config.toml
hidden_size = 192
intermediate_size = 768
qk_norm = false
tie_word_embeddings = true
parallel_block = false
weight_decay = 0.016
warmup_steps = 200
decay_fraction = 0.504
doc_mask = true
z_loss = 1e-05
dataset = "wikipedia_en"
MLP neurons of a small language model. Each row is named by its layer, matrix (up: input weights) and neuron, and shows model dimensions 48-175. Each number is 128 + 32 x the weight over its row's rms, rounded and kept within 0 to 255. Numbers have three digits each.
After each neuron's rows, "fires on" lists the tokens most often at its 100 highest values on Wikipedia text that the model never trained on; "fires after" lists the tokens most often just before its 100 highest values on Wikipedia text that the model never trained on.

L5.up583:177184098193133173085180129182120153126069128141150081078129171103150107120124090111161104143104186086147126131129097099070107119117098172128124095086115084105138136154074143177155094127172148076094118135146125172130098112123159146120095147101149151182173183107102106108141116138143111140099141091060058015132147137168166092137148104129164098114188157140133153117152123183155099023151
fires on: "\n"
fires after: ".", " |", ")."

L3.up291:125167113151180160148193154144117151100120140118080113148138099083133121117179149136088098071101154101194157142099152141193134151165092176079119155146070152161159147104101180123095185117146105134142152146079128131073130131141043133145163180153117144081134155127173139120166077119124160103147123122147081134117155171146109136092123074119134117058060125127094148107104141135148149134138
fires on: "ad", "in", "per", "ult", "is"
fires after: " (", " w", " \"", "e", " ", "."

L11.up742:169100140108175104145082112115155170116093078161177078110173089108159082163090131100138145082139143166123100144074152119126127137099179125146126091134177162160109180134134062034132159143162066086143156133186124160136069151118139125122080117150126114114142089136134123064106114146141136155099142154114130102089069123118122129136150100124092118143090198092156112135094128124041112133136
fires on: "-", "o", "ur", "gr", "us", "board"
fires after: " B", " b", "b", " second", "ack", " Bill"

L10.up344:162107137139115125149094115101119142068119109132111115112125136133155111115168171089143095189132120137123034144133106136105092147190154158190128081120123154129142161102163108127100099122091118099154102093118110106107169213119081122071135098194148085104174180084110082123118160110163137119106142180114152136132029180144113121179140076156177147072117125128136088156142162110149156112156
fires on: "198", "20", "19", " and", "199", "200"
fires after: "–", " (", "-", " late", "\n"

L7.up157:070197138159117120112122152137076136058063136159104047107162118132145126105175119087157106152138171160189146123112135165139066102164127124154107092101162155095123129153138118106126129124213117129138154043151175141182110115090090123127156139175098145092128131115134164148116179192130100139126128106149147064169115132117126146160123151080162134109220112166143115163092101144149111082086
fires on: "\n"
fires after: ".", " |"

L2.up304:162172093178180152117129093149140113104112112185161110085131076116082129095180102123140122157150097169148140110141106141185119151102156050112138116158123119100191156178164153110162106171138131143138138142165227136100102116146110118106120171127107122095113191072092173113060122070147156152104126076114133073143113171121181167081169094150122140128091062085118118178113154232142124075138
fires on: "=", " and", "\n", " of", "yl", "err"
fires after: "\n", ",", " |", " "

L5.up140:104102106137114137113142116135165193108068142124106161116137102147141124101134122179179177118146115112146163137140081112097102201090110075155146069111149077119124100169142084093132161203134182077114088176114101178147111109127179124102049124138125130091118111081147186067140159146110177165144112127104196179148124093106099118144159134127122120098155091142145163164121136109161130088216
fires on: "\n", " its"
fires after: " |", ".", " In"

L5.up462:109174158091155132123172101138158154117076137145131143115152107100155108066212125205141092107124118135096118166066135162154085150124092121122095074149059160104115141156167108146143061201157179086116125139136181103101123159137143141158122161129154126125105162078159128046110121128140137169148097125150105046094144108129134180135142112117182098098182142116073104140123121114114087103154
fires on: "\n"
fires after: ".", " |", ")."

L2.up284:152223114079084145137126121153215171164104149139187138117122141100136147132072125120097175111117184162090093179186175141095115161130103132058148092140142127155114099112136094149066195166162132120072111150176101142118132084183203089140156110179088088094181165142146134191148103139138116152155064089123116147075115107126142179126154110125082091162095071116135083116142126141151104134092
fires on: "-", "\n", "ze", "oll", "ther", "ad"
fires after: "\n", "ron"

L5.up328:136144114075171132095140164168140117094103128141050078126068081070122128097105123085132153134129089107130116134164061150130099135113153144142088101200136144109114126131137112130125104145083163108118092152105172132168091134113111138113158095064142104112143127195150126142127072150111138135139114127074128082054147096116183126125130127215123123122093155179122117186145174123139132080151
fires on: "\n", "s", " century"
fires after: ".", "0", "\n", "th"

L5.up473:135158135163132191103164120136121205101068212130122124137134153081131101102151135114077065141144120147189149105149128191156115115063137148061143123146108120108064201135092129116125078112122143115169108100118150114105115087160100164162156130135068099156126133096129139111155100036092150130077080048156094188107157116151122142116165163065135056130147155144137150153083119137145120094119
fires on: "\n"
fires after: ".", " |", ")", ")."

L5.up91:117125173124122109059118144189128121134125156200114125135135111081119124106162111150134052130172159185112145165156116140153146107115078130061134099167104165090058113172155088129113086073186162150124138113173124150154164088102122059123154165162096141115139182128076111129085150105117166137112069084112096134108179115117142165170150163137137147134104104146177100142173201183081096063181
fires on: "\n"
fires after: " |", ".", ").", ")"

L7.up378:190129113162134126102076128157138180116103108166141134102149129146162138136075134092073092110152112163101127128082103138143135107128155116124111121139114129079128189187130082125080120110201150129173160111176138094162065085069106084090091151152164149205146118155123182092121113138129112141104115095203150157174208180128113157087137144174119095116102134168160169084069177060141165169143
fires on: "d", "s", "-", "ot", "i", "ac"
fires after: " b", "b", " B", " Ab", " sub", " ab"

L7.up524:156162102076168124108119122192106127144132131082200164137119143125151160139145178131139122104150158084141159117152120143155115057174107133149132127123138103086150196143145142097072170109129130105108090102152094110122110145111121198102157192088133123148105175053080129096112117127126141155161102077132144132112134097119122137204109120118098138126131115161158117140137111045105100123159
fires on: "b", "in", "r", "ell", "all"
fires after: " b", "b", " Bar", "ig"

L5.up84:098139145138123159199121146120144108090152128135135130148106104114055158174123086115086073124160141123082130116159089070140166120075151119115142098120141131112116149137152129191076097141163083105104104177188083101091116150101128123074090176111179153131062114201154130117120101108129161146138111126167132125080138103102171199107144093143143129098161175174132116088086194154146153137196
fires on: ":", "ab", ".", "ines", "h", "z"
fires after: " C", " Country", " Ch", " st", " St", " T"

L2.up18:156170141067081139075137116104123090145137163086132186091123125141135162123104131096087139164081164104143175155130184167095167095140100129136178196127072129168139134064122151183178096147111138119202117173106111115080163083162086129099175182160162130128055128160090101180129150157127094158136091172154153181099133117129091141126078172104147122138119159118082115085140094142102063137161
fires on: " |", "E", ":", "\n", "O", "20"
fires after: "\n", "″", " place", " el", "′", "C"

L3.up628:100095152123159098129124173128144108142099128136139156145169095125088190046117136107128087168138163153094092120119106157101077142140099118118082063190107127103091112166154106119147071128169147168141174092117113188135102169159141154107137201148126102098106158129123116043115147125123117199131126073203155093087124153118088179106210068105150079111120113112133090213157138127099091158174
fires on: "\n"
fires after: ".", "\n", " |", ")."

L16.up574:093173167102117137164158111130157177167034090125106114095110103106105114114158142165126090132086069181154126188128147089168082132183098094137139111176116084078142054118119101148049128145166142102059164158089156126132156128145114137130111120109144145204140129176112197105082142162142087149189175172079081102149158127152122116175122137104169138120119102133128165087147167125142140140130
fires on: " T", " t", "–", "z", " P", "th"
fires after: " |", "|", " 6", " a", "u", " R"

L11.up485:132100186115148125147202124109114066098079060157176133124143136121166135102087091161164136156154110154150124113089147103159098120102105182132049139148138106100156142094088171136117136140102113126135147078149078124160154130136112100119095104119161142123112101143149143045133117113136110121191156103128166088095070166116115103143155146148159127164051131145066143098132114152168162163149
fires on: " |", "z", ";", "ore"
fires after: " l", " w", " L", " ", " 0", "u"

L7.up387:119108146164101068128120167184133102125116119131147166078113188161100167147119111153131136154150119164142086120116113088128152067171150132119170113148154180142138151149126113159152134115126077114113065134119104162137150112145167132079116107112155163184075177164146139126137140052178070197125168162147125163174164168124139169163098098141101082174166093081099129126103136190150190106111
fires on: "s", " for", " where", " with", " in", " which"
fires after: " the", ",", " in", " (", " an"

L5.up207:146153150147146161125122096172135180086137147119165103149178171104138162072084060133145121163143106156189110116188064120119165103122116137120119071167147128128091150104147134127138063153154136108083203115116124147128157174170130084082096161076130115124100156126067179095146116143142126183102097156107118091107096108171134114117125116117095108110153054128079159147122154115141024078139
fires on: "\n"
fires after: " |", ".", ")."

L5.up164:081132117111171092132167059150199180102154138158122146153150152091116092160231105178124133128103117166109093107111052154143154124114063135165124106148125076147099149099137126131155058097122122135102134110132149119131108100132100157140107171081159140145159135036112129083118139156176144144106133102152111151158103109189157162121063173091128152078154145099082122082141158131146126110157
fires on: "\n", " she", "ed", " She"
fires after: ".", " |", ",", " help", "\"."

L7.up690:127153125072197115120105095163089144128209136162132164150079131121087088114131129110132112146156079127138063159115132143113111172075110120161166043098104097145133146130165178099118114107136127159084112133118146142130136099156109027084149104170119167080114140092158076122069111139118116221116171138146112158179032168113141139145141172123119137145115098120193128141155177130091125104135
fires on: "l", "6", "7", "0", "9"
fires after: ",", "18", " app", " At", "t", " 15"

L9.up41:167144138099142124128097124115116149109144129109077152103128185171156145075080129111067171120106134213139062099193042068112112114152124143114164105103131141177109138133119090170072109125167141157076120147115185092144194101122089128128147111172172113152109140095137150049141170131136105124158196147150145101100033111104099082154131118131089128084164128139127126118117108220091180102091
fires on: "199", "198", " 197", " 198", " 196"
fires after: " the", " (", "|", "–", " |", "-"

L5.up586:166142180108179130136115110128109138086128109105092087115152165090137153149103163152126111159160137132065069104107086112167135145133158109161175077121163176116094193170135126079095197199141100101114042183125153111144082102099145205099145060126111094142076133161130168103090121106145213121120148104114164125156136105108121076063127141171081125124192132095126139174111113147093173167139
fires on: " of", "am", "om", "i"
fires after: " one", " part", " some", " B", " an", " a"

L5.up240:206158190148123097041151121100130147179139154109143138130150099057158105114163166132140132115150106122196125121129082132136145096161126124111089108127173169139093144082097143110188126174046109093126120154123115085115136061088085148124169078078103168112102177130151118126061100150105117099121150111112147075101142124162152119143149088099068149153175163118082086148128174118130151073162
fires on: "\n", "ed", " to", ","
fires after: "\n", ".", " help", " to"

L16.up437:112161145154136121154110098138068144164109109126066152137132107128189127115114138118110071127170071148156123146097166116151108083140106146114065066120145134153099064134109095171124036175098132126141156094095129156143150160123105169166093133129109157111166128118134155064106099149098186144131069170150163134235132101100164055141121127113121123093126125122069115104142167142123163117123
fires on: "\n", " qu", " A", " a", " reg"
fires after: ".", " |", " in"

L5.up131:134158145105122143121123073098135175107123119145125174108131095088119154128159202146117122173140110124164115122072128203118141120143129133129160105121138136099130097144116145111110159120117093136167169166074115058153175078124110124166153202191077171102076213115143139091115117080162091190169132125164108109195139120132094123124116110152152139169157089133094103068157112094088035159136
fires on: "\n", " –", " |", "g", "-"
fires after: "\n", " medal", " de"

L5.up369:096131145095113124135147136179180082108124114151159147122071124157133145100169123151139133184126079079179070102091130151163074208077114128176145123146113174075108114130094068139101108141075152103142133107089125108113147136115136115159139099180093102109139073117151146176140100138074171151109145130126132120078166154140074117099134141133088150149100141155089160083141167185145163166111
fires on: "er", " |", "ant", "ann", "oup", "arg"
fires after: " Gu", " c", " w", " m", " ", " 0"

L7.up751:077152115104095130167114092150162108142147127202042112125144068186106126141113118079147120113108191136141180098126185125083083145108085202112164090137118076127116136122094168162129130178180144176120158123114109115113192106150077150123134149170091156140127095157109140138122150135123151150171152120125091100153102082141087146142056120145153149097143087154124097136169154112181169166117
fires on: "b", "is", "ar", "s", "on"
fires after: "ou", "ro", "ep", " Lou"

L7.up538:167143139128107128106135122154121091127115133140122128119157115122162178116147054109138082170176119094168155138074104176097138193122107111132114089183109133071102142154116134071133136102146143063132119116179126122140184102141081165170115166157163124125150169137076135074138128093121161150154141086175097073085119122143166128188161106098113107158122089135171102169101182137134106149143
fires on: "\n"
fires after: ".", " |"

L15.up750:161114129122130161128093137168092179095161080080142114107111142075134072092139105109114107154191163114121115054134153121116154109189088103140135087087062114124108144116107104151149183082148095169078114121137114108159118076161105141084096222105115130146164089105132180119105125132115100088152132138103158107134094107137130166127129066156151149157151145138186066121123131109115140105094
fires on: "al", "ar", "ak", "k", "az", "in"
fires after: " K", " U", " N", " T", ";"

L5.up624:102173089139110145141110088118133139128101174086162099081131076128175095089133099147163107166161142131132126148163097145156148082127114134111103137123121160123104142162097126101133058115165150062058214087179149148176109111125090126109091104072108148164132114122132126131149111169099118125098168117142099062152119129095157113143150100124061101105163193124130113138162141162179193117156
fires on: "\n"
fires after: ".", " |", ")."

L5.up42:100130157167157104175103089214134138056179122054210109109150136131130106140127098093108130090147141176160089081135104180159138136140180174113107112111159130133060099113146162123072206143129098107116080110147115143149198125111071176111113098133104118120129101101100193131104157156112090127127079154138165061076124143121120097109152118156121136158179093088179186119057126081182128138153
fires on: "\n", " as", " is", ",", " was", "is"
fires after: " =", "\n", ")", " served", "ed", " 1"

L14.up143:134158148092112122116135193193129163144135118121085105056075133060076114108112093118167129170131049185141119151066173135073086131098089155099138161092074129163102116128133161127089101175120082066143151095127137119098181098151126124142122102135198126079095136121088136171126169127095114160119124155142110200151093121142149141137060112167092163142141151099168139170178121157103160073140
fires on: ".", "6", "8", "7", "9", " 12"
fires after: ",", ".", " |", "-"

L12.up80:144125110157118121115157140079150107136176099123176070094103110112091120083091059128091145160153120142115106141185136129137124104130083101163128140074071108123059156201130159081226121024133179140173079159088148165111087138090144037107118100118161147134078134108142140112151072133130108114133101236062106082144130160092124170144185106097130135138140163123118088128129161111140134141108
fires on: " the", "The"
fires after: " with", " and", " \"", " of", " by"

L2.up529:113139087094166162162134105112152102125112131069119107108156119118065114136103153165118219148094148135167103163180091104137146132137148121121122140167153105127118146148038177124129117086092115182174096086128133117153188091118064103078134164140120115078073150111160128118122173152133143113093140109205190123135128168112081159146078127199152078093142119100157100143130131160117097119122
fires on: "G", "C", "R", "D", "20", "O"
fires after: "\n", "==", "===", " ("

L8.up581:134129144113108100052105107165112149088064161122093115172121144110129116101097078105144100135164153166166155129109079121117109102110102141114108119207085157054157153118115128078172080153139161102142175131168098143148140116064112113137109139101042149111126161092112094109115138174134166137093154100169095098114110085164146100168176106129126092094146093151136084146161114063162153104146
fires on: "\n"
fires after: "\n"

L8.up564:094102105140122146131117135126117182116102061119227121100191164114134126159133137119114150157133148185116105082114103107130108108138091113132140154191079156169072179114170211120140115089076060114121150092072158133129141124150104079120112117177122220062158081185139125123121119165149181151134110117084102113182052134149070132145085115122110064098119132071132125148130102135149169145117
fires on: "an", "ac", "-", "r", "on", "ol"
fires after: " V", " v", "and", " All", " And", "ef"

L5.up535:162182156122147108062142152127136084131113180207164115096153097121161054123139166109102117174137136093122071107181114104121151139174154090130103127149179163138060161138080099127110107147120127171126170145136149127137121162157079098144104196079144116091116095112188144147172119131118084095111161095152150044142113110143106056177157093186133112127174133124096148139184170109143144093119
fires on: "\n", ","
fires after: ".", " |", ",", "\"."

L2.up403:181147182122197147207111085101099118132106133101117161122143114076137155114056116095117162133171125172122114165108120049170178124123121115170112100138145127165162142102155103117125142148137069124067121173079158110158094112140071157170126162114170147091185117095139135116198093137166111152127082101125115177134121167084175156118182157119144105124129103067155134203113106145096115145109
fires on: "w", "ines", " to", " By", "an"
fires after: "-", " T", " Ch", " (", " St", "ar"

L2.up242:146098108170104093107061122111121129161117106140137132098128156124083118144059091154069129115114144147143077134140111102107111120183106184100151146113136070141160112080190120148188175147202159131146151151139103090067120079116097164146088096203073118119168146129067225145148160133151153118083036146088153161144209187144158091116112070150137120105116114101125123151123201114113090147176
fires on: "A", "\n", " A", "ference", "al", "ay"
fires after: "\n", "-", " (", " re", " p"

L7.up299:110177130132146100126172153183107139100109136165119115096161102113152125116192056086186109115096135091122115106098096121139143121180113110104144083163109156072136106130102049136110013112209129111107137105176185153169127114153131137074130133104106130119094184060145129103094129115097149108152151089094094053121127164126119112158158163127091152122162152164119149207168156124172113132152
fires on: "\n"
fires after: ".", " |", "\".", ")."

L9.up738:134067132121124144175128159136156105108169151097115141073177052125182149114068031150152147128144170133079130097162108130150108141120120156124124102134116153163056146096146137065131136102116069113121102132070125171181173100161094120140153130128164149090103092170109137138092157167108128121151113138131144110076125150075086138178195140114078145111131162109123183130156149093146122167159
fires on: " was", " as", " is", ",", " became", " and"
fires after: " he", " who", " He", " she", " She", " served"

L5.up763:136182163143132075133119139182159139096125152101134122082153122071114101119223092123165172161191113126140128117117073150119102099111077088131093079184112160075111120162106093075118043130109185113124136119134159111149159126148100081125114132115168120122076158101116130064115163134119128131102139093133071118155099100120122173130147131141166081091125142164147124139103170151126134107180
fires on: "\n"
fires after: ".", " |", "\".", ")."

L2.up279:158098123119137110174108149057160155125075147106117150114168126110160163097129123055081151063123162097196144148081153105151117137101153145107070168133153171109139096090126171198099133082112100113190206127169136147152141113090117116106151124158119112132079084155158124077085128093173088147143121166161088155165112159119121159105088112131174103145097126117126115168130186207140120149157
fires on: "s", "\"", "d", "t", "a", "h"
fires after: " (", " \""

L9.up695:167145108201154196110130151096093167114135154159188077129150112131118154098111136122096088132140158138099095152079098115133106191160167114120104117128177181086167094124133100127127170112130091132196194128098128107156189159155095086129142183163134128120166137097151119096154125111080132141083136106126147109152176157122071115095154109084149104085094157070139124127115158145168142059090
fires on: " and", "l", "y", "d", "w"
fires after: "-", ",", "ip", ")", "\""

L5.up313:058146111122146155151140082122137181121141106134115121122155109108095097115182139179115035130118145208179112098129133091101069114115167139123152185093211092146117128132145127132152155107169120104176121195112081109140073076137086081123107101143121143150140132131100104105152135182144134150133126124086134089074127194096133119112151164157107161116169105120133153076119154128125135118106
fires on: "s", "ac", "gr", "-", "in"
fires after: " de", " re", " in", "de", "te", "-"

L16.up85:083077143131107105141123148080170118103065109106127091149122128107174095113137144109136163114152121114134113111171132141116177151208169128124143141133125134138102091228116109108131166060122147130161098088129137135149147153121145057098142116136101119109127075112133132085092127165178112127170105136103156171146137110131161108154113119103145113100155080188187153207160100122134067150105
fires on: "\n", " c", "r"
fires after: ".", " |", "\"."

L2.up119:092159190110149119124133075161102098093118166120048140132123142118099172112095120095113098125117150139160134138133117164108105110092163173113124161148137130136114184102095197081143097068133163138077166146099135141097141118129139123094170152138126093107171113142171136126134110134174135145133085080148167089161119157169151175134167143066116145100157143099094133131139103149076154136085
fires on: "ong", "pl", "per", "echn", "pt", "pe"
fires after: " U", " O", " C", " T", " o", " Ty"

L8.up344:108120130113132154113116144082108152180091132105175063138136110136132112071084171066109095159127143155153092096107124118165125220172133139123144171166132070077065119117184125111061161122100126132121122078191103158198108105109127098138162165161089129146103132062113143195191141146106108170183117126080125131143074195149139167128212117129150103159167171113151173130109156137190130114094
fires on: " and", "-", ",", " ("
fires after: "\n", ")", ",", "a"

L5.up538:154151141090123130144169137125138097109137073148109125098174081131146170123183092151145127145127130152113114149066075148105057136099086129116072109156124110147155143152102102105202093084138140109104124132117178118141152095083148187090107169092099128088152146087138138087054158060114198156113142076115113124128134085124126163132156128156117089162132135123131088227159167179122124163110
fires on: "\n"
fires after: ".", " |", "\".", ")."

L7.up323:094154110153125086132150097116202105092109148094190138126148117141129119166170108143189096103178102114166137125180093151139162127114128143123097104104143110093128124195120140115046078115171148128094138129115211081129075099161104106144097096164135108128141177104110116082073145130071089173143135102165168138167148114109146134158144183107119163092174086089125096133144194123201095073119
fires on: "===", "oll", "ov", " was", "iz", "az"
fires after: "\n", " c", " Sl", " El", " es"

L7.up25:143137073109172125175170166175099151135164132175103117131110100075215123137190094120157120104182104147139075124152067167145099143124091120123049122198160156104106079118102142132151075145133164137070145115163150129148120139154091142085111107085093037134145132089134122136163120159158139181137129094131118086159122071168076125123110133170128103115168168110113124160169153116127126098103
fires on: "\n"
fires after: ".", "\n", "\".", ")."

L9.up116:092042144134055148139138184129109136143133120089100083088147113135088097154091077117111162118133140137127137140108099126114095146118134141149147179119088122143174125198182068161165185157121072092126130153162101119172109180153164152128091155056084138130157148138128160121163130162104092110185069196161152107119153142139101068105153104134135130194112124153117109132109135143111147108120
fires on: " |", "ether", "way", "ed", "ess"
fires after: ".", " ", " al", "g", " Al", "el"

L5.up580:138172120124137135075136111161084151130122092186096108119108137066169125104201158180112131132144161130149148153123199147120121115184025124105083093169140130130131139119127147147055065118129143126127196113125106146097097112067109227117111123134072166128055095141136098123139129144133134167110157156113154061149147141079109099184173122141135151112133097148157136154160121158072117134178
fires on: "\n", "ring", "igh", "ave"
fires after: ".", " |", " g", " b", "re"

L3.up552:138149157090115133133118149139105171152084112181084096106142143126131144101093086136050151152120150110159078193148177124136096151225143191119111144109128131157106165115047149158109103088127137084153139172122177095135115124087092154136154178128130130142106090139159090144160121113107122113157101188177177053100166153156132148158160150103146088090078071134129109094170111196128124096154
fires on: "s", "w", "\n", "h", "re", "se"
fires after: " (", "-", "\n", " \"", " un"

L7.up271:197141165164139173172107139111114097163098068093037138111129128113096138108110129145217078142120114158131120110136135084135147136143127117092155150155083104082168150100126093141117216123157111117096119110097146160131155146185128087100082179104114188102138138091132044111102122136129160137070119091107140117134037153120162205208108113158112129086137135168068100125117121153077118112175
fires on: "ud", "N", "in", "ig", "y"
fires after: "″", " D", " J", "d", " H", " c"

L9.up415:170122082078154141132113150123126137158113127068157037083082123160099138159124164162094057195084161107072134181134099077087058120171071121135123145199132148201066135140145116089144121132164115125077121091162063109088143167081120112108140169125130110167120114140103111140128128123109124121126159092132078135175145109127145155108173079133129168125124092145095069172101108133139112123159
fires on: "est", "ar", "ip", "ast", "ius", "et"
fires after: " d", " G", " D", " t"

L3.up697:061171125107152126131150098154135166058113151129148145112119153082092192095148109163112195109146111091124105184129072129069130113141134167106072169122156095097147112178038138083169151130114087173110128150182086142179120100108119140116124163156146130143167142121138140147066118132146113118140104155186194133115091183134110148092078108114160079112074118152095094175184138122172096125111
fires on: "W", "E", "C", "R", "G"
fires after: "″", " (", "-", "\n", " F"

L7.up143:092182196107160128099130192171130149067155130157108129117098105098154152129157076108135078133125143112148111111171091125104145112129128164125150120181085178167135125127065106133085092175204097118115158125151180110180109175154137116144087165123133086193103166126109178145111118191135158137153102078159130091184140084082122150134119098155098103143125067109099146172098170099107121146094
fires on: "\n", "om", " Mc", "|", " with"
fires after: ".", "\n", " m", ":", "ed"

L14.up487:109140103133128119121177144184107125150107068098108129135104123097168182133143103115116101155109121113173133096150124077135093165159085159183167136107138147083110113101127153086115107109080187142168133132091139139158122185140083088130103205183129122126122099080088147121143128169112119090104098140062131187122096053094131117109129174138189133121139119116155081178212113156184075136151
fires on: "A", "ar", "P", "or", " offic", "er"
fires after: "\n", " (", "-"

L15.up252:201107123126141102130143108161106160124160127119162113080081085111149160101137161199114140186118093083130121128142121156086102132152155125079170166164169154090111149142173157123141136103101115115239170149133108149161173137088088180128125121178057103122096116071088122151098170201096134104146160130148138129107097119030172154107161126156172109125126129168143160080135129127220140115159
fires on: "P", "K", "p", " s", " ag"
fires after: "\n", "-", " and", "==="

L7.up474:118196118116081162140138119123156127149143192121180177114137096127158117132114062115067148088159161112118170133163118117119082177147126107062105126153079127107083154141152104205125144133105123129126143128095119183113055087155129105073098102167150111148211164166121084155143172175111083072145109135133154194149109177127137129133094117192136159139125109105147116114162162092108145093133
fires on: ";", " |", "'", "m", "el", "at"
fires after: " L", " D", " d", " al", " de", " "